Weights of a small transformer language model: a variant of Adam for these matrices.
MLP neurons of a small language model. Each row is named by its layer, matrix (gate and up: input weights) and neuron, and shows model dimensions 128-255. Each number is 500 + 25 x the weight over its row's rms, rounded and kept within 0 to 999. Numbers have three digits each. A neuron's up and down rows have the sign that makes its largest values positive.
A block is one neuron, or neurons of one layer that tend to fire together. After each block is what it responds to, as a language model described it from the Wikipedia text at the highest values.

L10.gate94:509519509547463536494472480515570472452542476521495482512500517486509473534494489464519491524540497495475479483482466454519505501462500551495494515500469484461530479479497475554524511448473516504515502539482475494471433509466490498479534484515470520544504486487475500498530484529492546494488517504500506489499507522494522469503477507464500493544518499476470484524523455482492480442469
L10.up94:512480487512536486509548524524519438472517481561505471466518497431437518494495493505505563536459511458538456510468502490461479499471449481522506501525493509443475482493560495487519537473488483492559520532512513519512510506500479530493513494499500501514503503501533492542494509454481547503515545509524463467501499506480506502490476490483488489514507507514494513509521506479513495454507
L10.gate111:502514497460494526543541459503518517498484494525490508509513503502505503478493519537524525497499485465481492512499494469509435476492518511540482509515453506490494578517536499487503502485518489475511466529493539511494508494517445516494517454484489495495493516493480489481479505529494522492456505461545464514495503506495560516515490498512498537489514510452520495533521463517499541509447
L10.up111:480527491521473525486481479552486507464507545479490477521488494497497491529484521528470482488499497522518477511487548460494487487533514494493522494525481463496492472484508508509513505483500508485531436533476501487472482501470471477495499536459506489518490458525494492543554518484465490496518494478486507528472461496466520536483550488534516459522500490510530487531513538482571486470451
L10.gate170:466532483488463490476506509542494523519541469491514498499458477512451526495472502486491516488461530470505500471432522474466477496532497517498495484520503484463482538488480526492510505502494474510501502518480528514468520503462464473538503473494489488532475497489542500485559512489504487492527502480488528482540481510494512505455507478518454494486511526468458507479535526552504502494481
L10.up170:499471538510500473505475495481486472486456476507466496508519441475473500453501549482490485485544494499497519514496477526490484512530489531482460468514477539449506459537463488506530532519541523547545485454538507505533483503506550510521525509503521490492523484474474528499541424492489499488458488464488483515472451499482497534527515459511543528539462540477509494470486516474475533465474
L10.gate214:514477466492495521477467496489545484493525489507529492506492506487533461471496470537511515533507486507523500507513524527453536464501485457516457497527456498476536476555541510494522507477491502472510512476512532524493484566467527472495499538499488501512491503489509483513562497495482485543497504473480503526513442514494517470519513562430500471500523533456524537553534529460479521492485
L10.up214:487494496481491491475489527549513495517518482488500514526504535497479480501485470500507512485515478531517511505514518495498518492529466510475508518539463496512438522502506540517479494488481539527498455485485524477536500498504480514500522473553488486519542533475532493525522473459524502522535500505456552517500509486551508446515461520469515535513461532531484489470541527464493526550525
L10.gate311:486488481473455460502459484519478513508517473452527524519506536531479544497502463516491495488518496464523488548514494479515457475499533493499516513513470517504534500477482503487469533487474484530528510506510476492473465479482493513543525497505523538475457465499505510504513522503472492470515443510545527522515496465523513512498484456470512534498457531476513462461500510484487480519488
L10.up311:531535506499495528485456513542483487500567528489527492514501503496467503553523522453483533509513477506438486488534471549518482524532505511521434506494432479509530505521526479520507517489487537478502494565519489517524516517495525542513533506520470470496503503459457477525519510515520437503515505456484553531528505513473503485510518474509508519505491515496429523470484482514478512483509
L10.gate334:510507480523516466533481534500538486460471511489479481502519486484454501527475497518419511543491468481481465484486540462494493503552481477493496531479467463474527505491470498519513518523523506478528487498488523494467486512532516509517470457450474529463521528520490553527479500472462476504495474479499499537507513497491520524475509482508474520487510444497517497470561483469501512555519
L10.up334:482478466521470516489532482485512503488478484525532485534521475508523496525481504490469500509550492441512508515460495502500449475501474482444517511507465492506472508505490477493517523499503497491519497488513525499486476504477477504504484517534511548479493471500476506498499544510502474488517521497530518476506513509533514503525471471479509518501464508543476468522517517509512462457479
L10.gate452:501441505518475482518533516485509499471519484498515474523505485458491488465527497439518463522468515503544479486501521496476491470471510501454441484508508490479501507509513517499539529473510508487491491486461485489515521542509481489518509461484461441485451495514510496482517491484491502542508468536526479441523498489510560515496523469504509511509474456490478546532508508555486522499494
L10.up452:533461464491521517492457521458534495498491523472503515480547522472481517497521490537543458523504499494537482502501489538479523517500508517482504482495542487496487507510461515509501532536503498451515495536461489495453504518494484499491522516486529446472485484501488495486543489477502497468494507444512489502540502492478422470508516513485513469520493487525506512536508472527541473518513
L10.gate573:484515495499504468502516521507510479412514526525483489531516500457543529469481474491515500488486521519473480520484486509525489476507533523523499526555483487487491523521511508534517507524493489480482535509485520554500454500439496492472549460473447518472488488495530537538518483470486489483517490524467556498496490489537524514526494480475495494506499498502504500487576474529502504471477
L10.up573:521468506538502514514523555450485479463506526524553481490482509507478464499499523480521460480543459512451520489505462524481506529547458519503464519499492518544513483543507492547478486523485493511511490486494506490470522475495496488509505548476493469485514514505488512477502506491485519472497507493469434491507494486501504487517561506497479510509512456504507500486436485494498449486484
L10.gate636:516494493507566455529480498495524512454523501497490508506524508491462474467546503514486493494518497461502474476492520456514507510498538490511499503501453504503512551532505496538488488511481524506470487534478523515503483501494503463534505479514487523470515492523504455528517507478500531494462487499515480507503490513496525541508504501489484521474489515494480505504511454462466533538504
L10.up636:527456555551517516466513557510480540513535487512518518502492471482491533519500492513517472516494523529491492504496517510495507469519489503488514496495492494521542456482479509527531531499498531481505489532518509507504544483498488481517486447498476527507503478543519520508470489508463505455514477503445516494474515488530501537528505522489526502502473491504505487526502420491475457520497
L10.gate637:491485468478529532461487443488457502483480528511541531507580494451513510505521509472453491472525508478512479486525488481476545546531567526494496473472505512490482501496485458452529492494477505509474494508495449497484510544491507475507501486523570509513480515506520532476527490471492482496553476519533473493502526514498496539507505491504523500470518543515525484464488461501534518472509
L10.up637:496485481532527460538465491502490475515521493514514476515526536449544513494490483499482494493494538448491526501521512510480513523518515471470496476534501490463520454517524514505502525531506484480473475524479502511526484514502550495493513480454469520548453514520486522491493455492523490526510545512467458532540503529495469505461499497493513467531523547501477489495497520523512508475497
L10.gate681:523504477501483510478460485510526482500530520503506540508525486468523497543509545526497478454512501467464482479481507479528516557499544486511505495563498497521520531533522506534520482463503522510530514500500522539512492507494437510505518491489489481475499538509483511535529475485541496470500489542506523501528522505523535521497490531475470529495534508513487539479515508507524501491521
L10.up681:508496502494520499516484491500452503493501522513492509473545491463524516518524491507485549508542496492484536503529516500481500483467545475493494511500506509547460484511454519489505459495480522549463488525483493511512484495498499500511515508484497530518488495516495444471523504545522507499517510514439485467535498490436465568510494505515479507503528546467483510498532519511488508446502
L10.gate697:514459504480497479474512553471501457461500488485504490495512484473496502495569503492519469474493478484508495470500459488500492543457514517523483530504497486515493542523485479523488486512476550481569497521502525522537525484532513464543537482532493485505494491515526489468495483484528493475481492531536467491540534537517482450492489509515513507514519524499506488486513470512533474508497
L10.up697:549481502459470475466495483505488503516500517507459511515526455516514509460538466547499475458514461502482500435497521487504522518475526487478483454496499485475492503453483549533473487498508518523534523513497562510543469496511502455532488473560510530532480502504491478514491473464495499457509468475478518480535513489510517505497537524524464487521513517485475490492498405541519485526526
L10.gate728:494469486477556474473516498487476469512497500539521501507502505491504518493542522545507512522515524499511476524476502434481467507464464491493495472517514516500480542511492532544482503492462492544481526480504497478563461551495511475516534492528519522492503505502438492502505474489436509507446459477516469477504550485536515500527483523518541526545485489528494455480504496553488504533544
L10.up728:530479501486492443510480473509450488462509516487480484512487540493463527521520473507515507516496483472537468532555521506481489512496529467490446495513494520557511505541534521509474549461496514498511538481516522513492503518485500476527511501550475503495511522506490477486540474487521477506501464460490496451508498513506473517486493518505486476491491508512460528562499513438461469497476
L10.gate827:451478485474476478478517562525522511521473497478493496505528469557472505493539513466505511476554515489488512504504510504430493549491452470488501517511493527472489534468480527521477522481491454427502478513488522512513482528487483456508526488491456449535451529490453490573524472500537493499489484507503518499533507528495498483478477477460533512476461464496541520472478464496523481527538
L10.up827:500513492513508497454503479492494513444503516524467497533505528473485491538489459489515514539505546489505507490512483496504480537477479536508530493530512511520544493509433503483457459488479491482545527565481519477485482544528515501496482496508493532482499537510479490499485479484485494525550477488513487468492543505494480508503512488537489524489497534482490489530517512508506537450483
L10.gate839:474446536504514461498498525545492490421480500465518506515485493527498520508479507490500498472523521512537479494508526523510480525470516434509494494471490486484566557489532468520511533507450476480549495510511465531540534508507484512504498523502521464528468539516458479509550542552517519493455497545469534488487486460504464499529522500480493435534525479499518496517504485519514525519435
L10.up839:556494504500504535493498517513534490523494504539492498531498489458519487511561495545488496512513501477483512501508504507525509501474546410495453472521514479519462499550520488455474472469471518496511520541545482456515510523517474503521513512483494483538497518461493497466551523461476546499521515477505449491541505508459565500497442502515455511485494509494505521483500509510494528499535
L10.gate944:483526510460537507532479527485462460462555540517471526512513486474476496470484497547541497484493476441467471462491494433482510522503497490453495499509519506480505510492491492511486480515508514455523531504500502506502462537515461474513506486485551506511508513520486505520506489479519512470447454481506490460509528478517512555463530489497502527528524524534487544515540499492513519511482
L10.up944:497459523475498483538479513475501518491487505493494542460509498478468455519513488488500507473474496493525449508551484485488532538510484524471503489469495505528495489493481487538493552507480527505486436517487511486497455470468499487492529485502531482499532450498495521503504508456526541544438440470532453505535532498496554541536528491451480553496483484507517510458499488524507505458496
Table percentage digits

L11.gate665:477504487471501477497522484482518478485514529541514501483509454510501509493491502504507524504500458495541464479512510465486512456515502454466497477538485519495534554509506503505493558453463532474536525500495503522509472494490499484519482504536504488558532494482507511451538510529511440506483468501549480497525499487497547537516480519520521499474536589488516496534549517510468495478519
L11.up665:510550495484517500519473538501521481516486526506517500472478501518522494483498458523488551548470520485519488476514529491481494497565527485476485512508478498510499520500496513499498471522515472480478499483523470474535508500511483493481499535505515497509507518499504458504478545487511480459503514514472500495488497463468486469537533499513503491451474502460489505526483500508520470529507
Word-start and integer fragments

L5.gate321:503423440525484507530478521511507523482514477505526466496537556515472473496492556522506520529517485524491494461495542454517536510493500501507496506502517495484495492502544511519483498507480524509521501520482479481522505504538525469529476548475485507491507502474528499540524565560505516523484508475512457501538523443506452517496466509475483500494517529516526489514496501524523503486511
L5.up321:470450474498495511534498506506489501532507456513544499520519499536504520511462502497490506527527469494495480486502508512470531481529522493533494524536495508500506475474516520507527518501461525500509481544463495472532483490526484492523459502503526513464524512497530494500542497558500506468494521481474495469510489469460481502519492491501452504484509513505535489504482466506483490452512
L5.gate340:479504487545501526529506475485475497512450457542496479459505489522475526514538469498509475492477508515462508510506531459516527505487527525534482457519502536496490490460473532472474483482508485482523502492483521500480518478512550467473539528513481489483513475441493528520511495458504460492511448456470494520474533506505507514453507544469460500523542481510477512499504483447512493472461
L5.up340:461476484521495538522435491454496481467496505465500512502486486502491474520514537528533535504497455522469512483477537484524539499487492487496522537506513535513497511485500503484524500519493495518507505495482477502485504477516512529536501497511502473551497511533514488505522509508501459504487477472512491514516531480509545497505505506489484521453569465493561458516547493499545451498512
L5.gate476:522490510516514490480467475500489460493516481477501538491497545544484522487469514501520537465510508473456501515498508495493529481480510511522498484533476479495535523507524510469476478457498533560480496465525474494508509508522463521512506462493497503455492490511486556501530475522475520480488517501550498448491481488508524462468520502513502485475510514514517555521557542511483484505500
L5.up476:499459501509486483502455512529517493534463447495460503526515457490495521532544516520493555544469496511449485494467486457494553535510486510474505468526513552547482484530503497510514498532541520506483511503513452495496502524482478512515487499461483498506528492487492497469527516469464473464493514455537500533531530506502500518541518526501543532534516483521537494545485493510535491534546
L5.gate591:482510465526491470504476509490551497548558538519482498460554501492490485501522460494455525471491522472485492500471516470500510509491495488492474483543526497494513485552506518508506533508483507498486525491506472450468502498481515478544561523484548490542486511536497564544489478493544517487502520476483511494469492470574561536470511515520528490518532504512501511477540515531485540505496
L5.up591:495473501515504473499515490496482510466552477496502492515526532478521485490526504505481514476505466502502519499536535504525512539445518547521526508519467475546512492554515487505501470520482482494549505495512514455532499460501524540516479521518460515526513509476515527522487484495499511489459529524506465495511524493500550513506493493507523501535481478508484488538515513484518457498507
Two-digit numbers in tables

L11.gate687:490496525506521484498510543465505467566510478503510526509519458467477532482476469504459508432482464533507507471488494452517483482463534514512482494524504523497531490499503475499517488520479444486496508450478535515500466537520457487516488478468496515489482500499505516504527474479508504513531525484490467465521498514493515506454447509506511523470552476508518470451517488529475494483502
L11.up687:535474492480523498457493484533496530492503498511523495498535491487514517485452564513473520477543494504511553512457493473495441507492495484480518536473476515491518522501481503497512491514468466484511537510492474506488483492534491515473488498512524545532463523521460503522520550498531491472492484516482487534500531454443492480512541490527546464492509470495489506562520470474497505541544
Before the number 10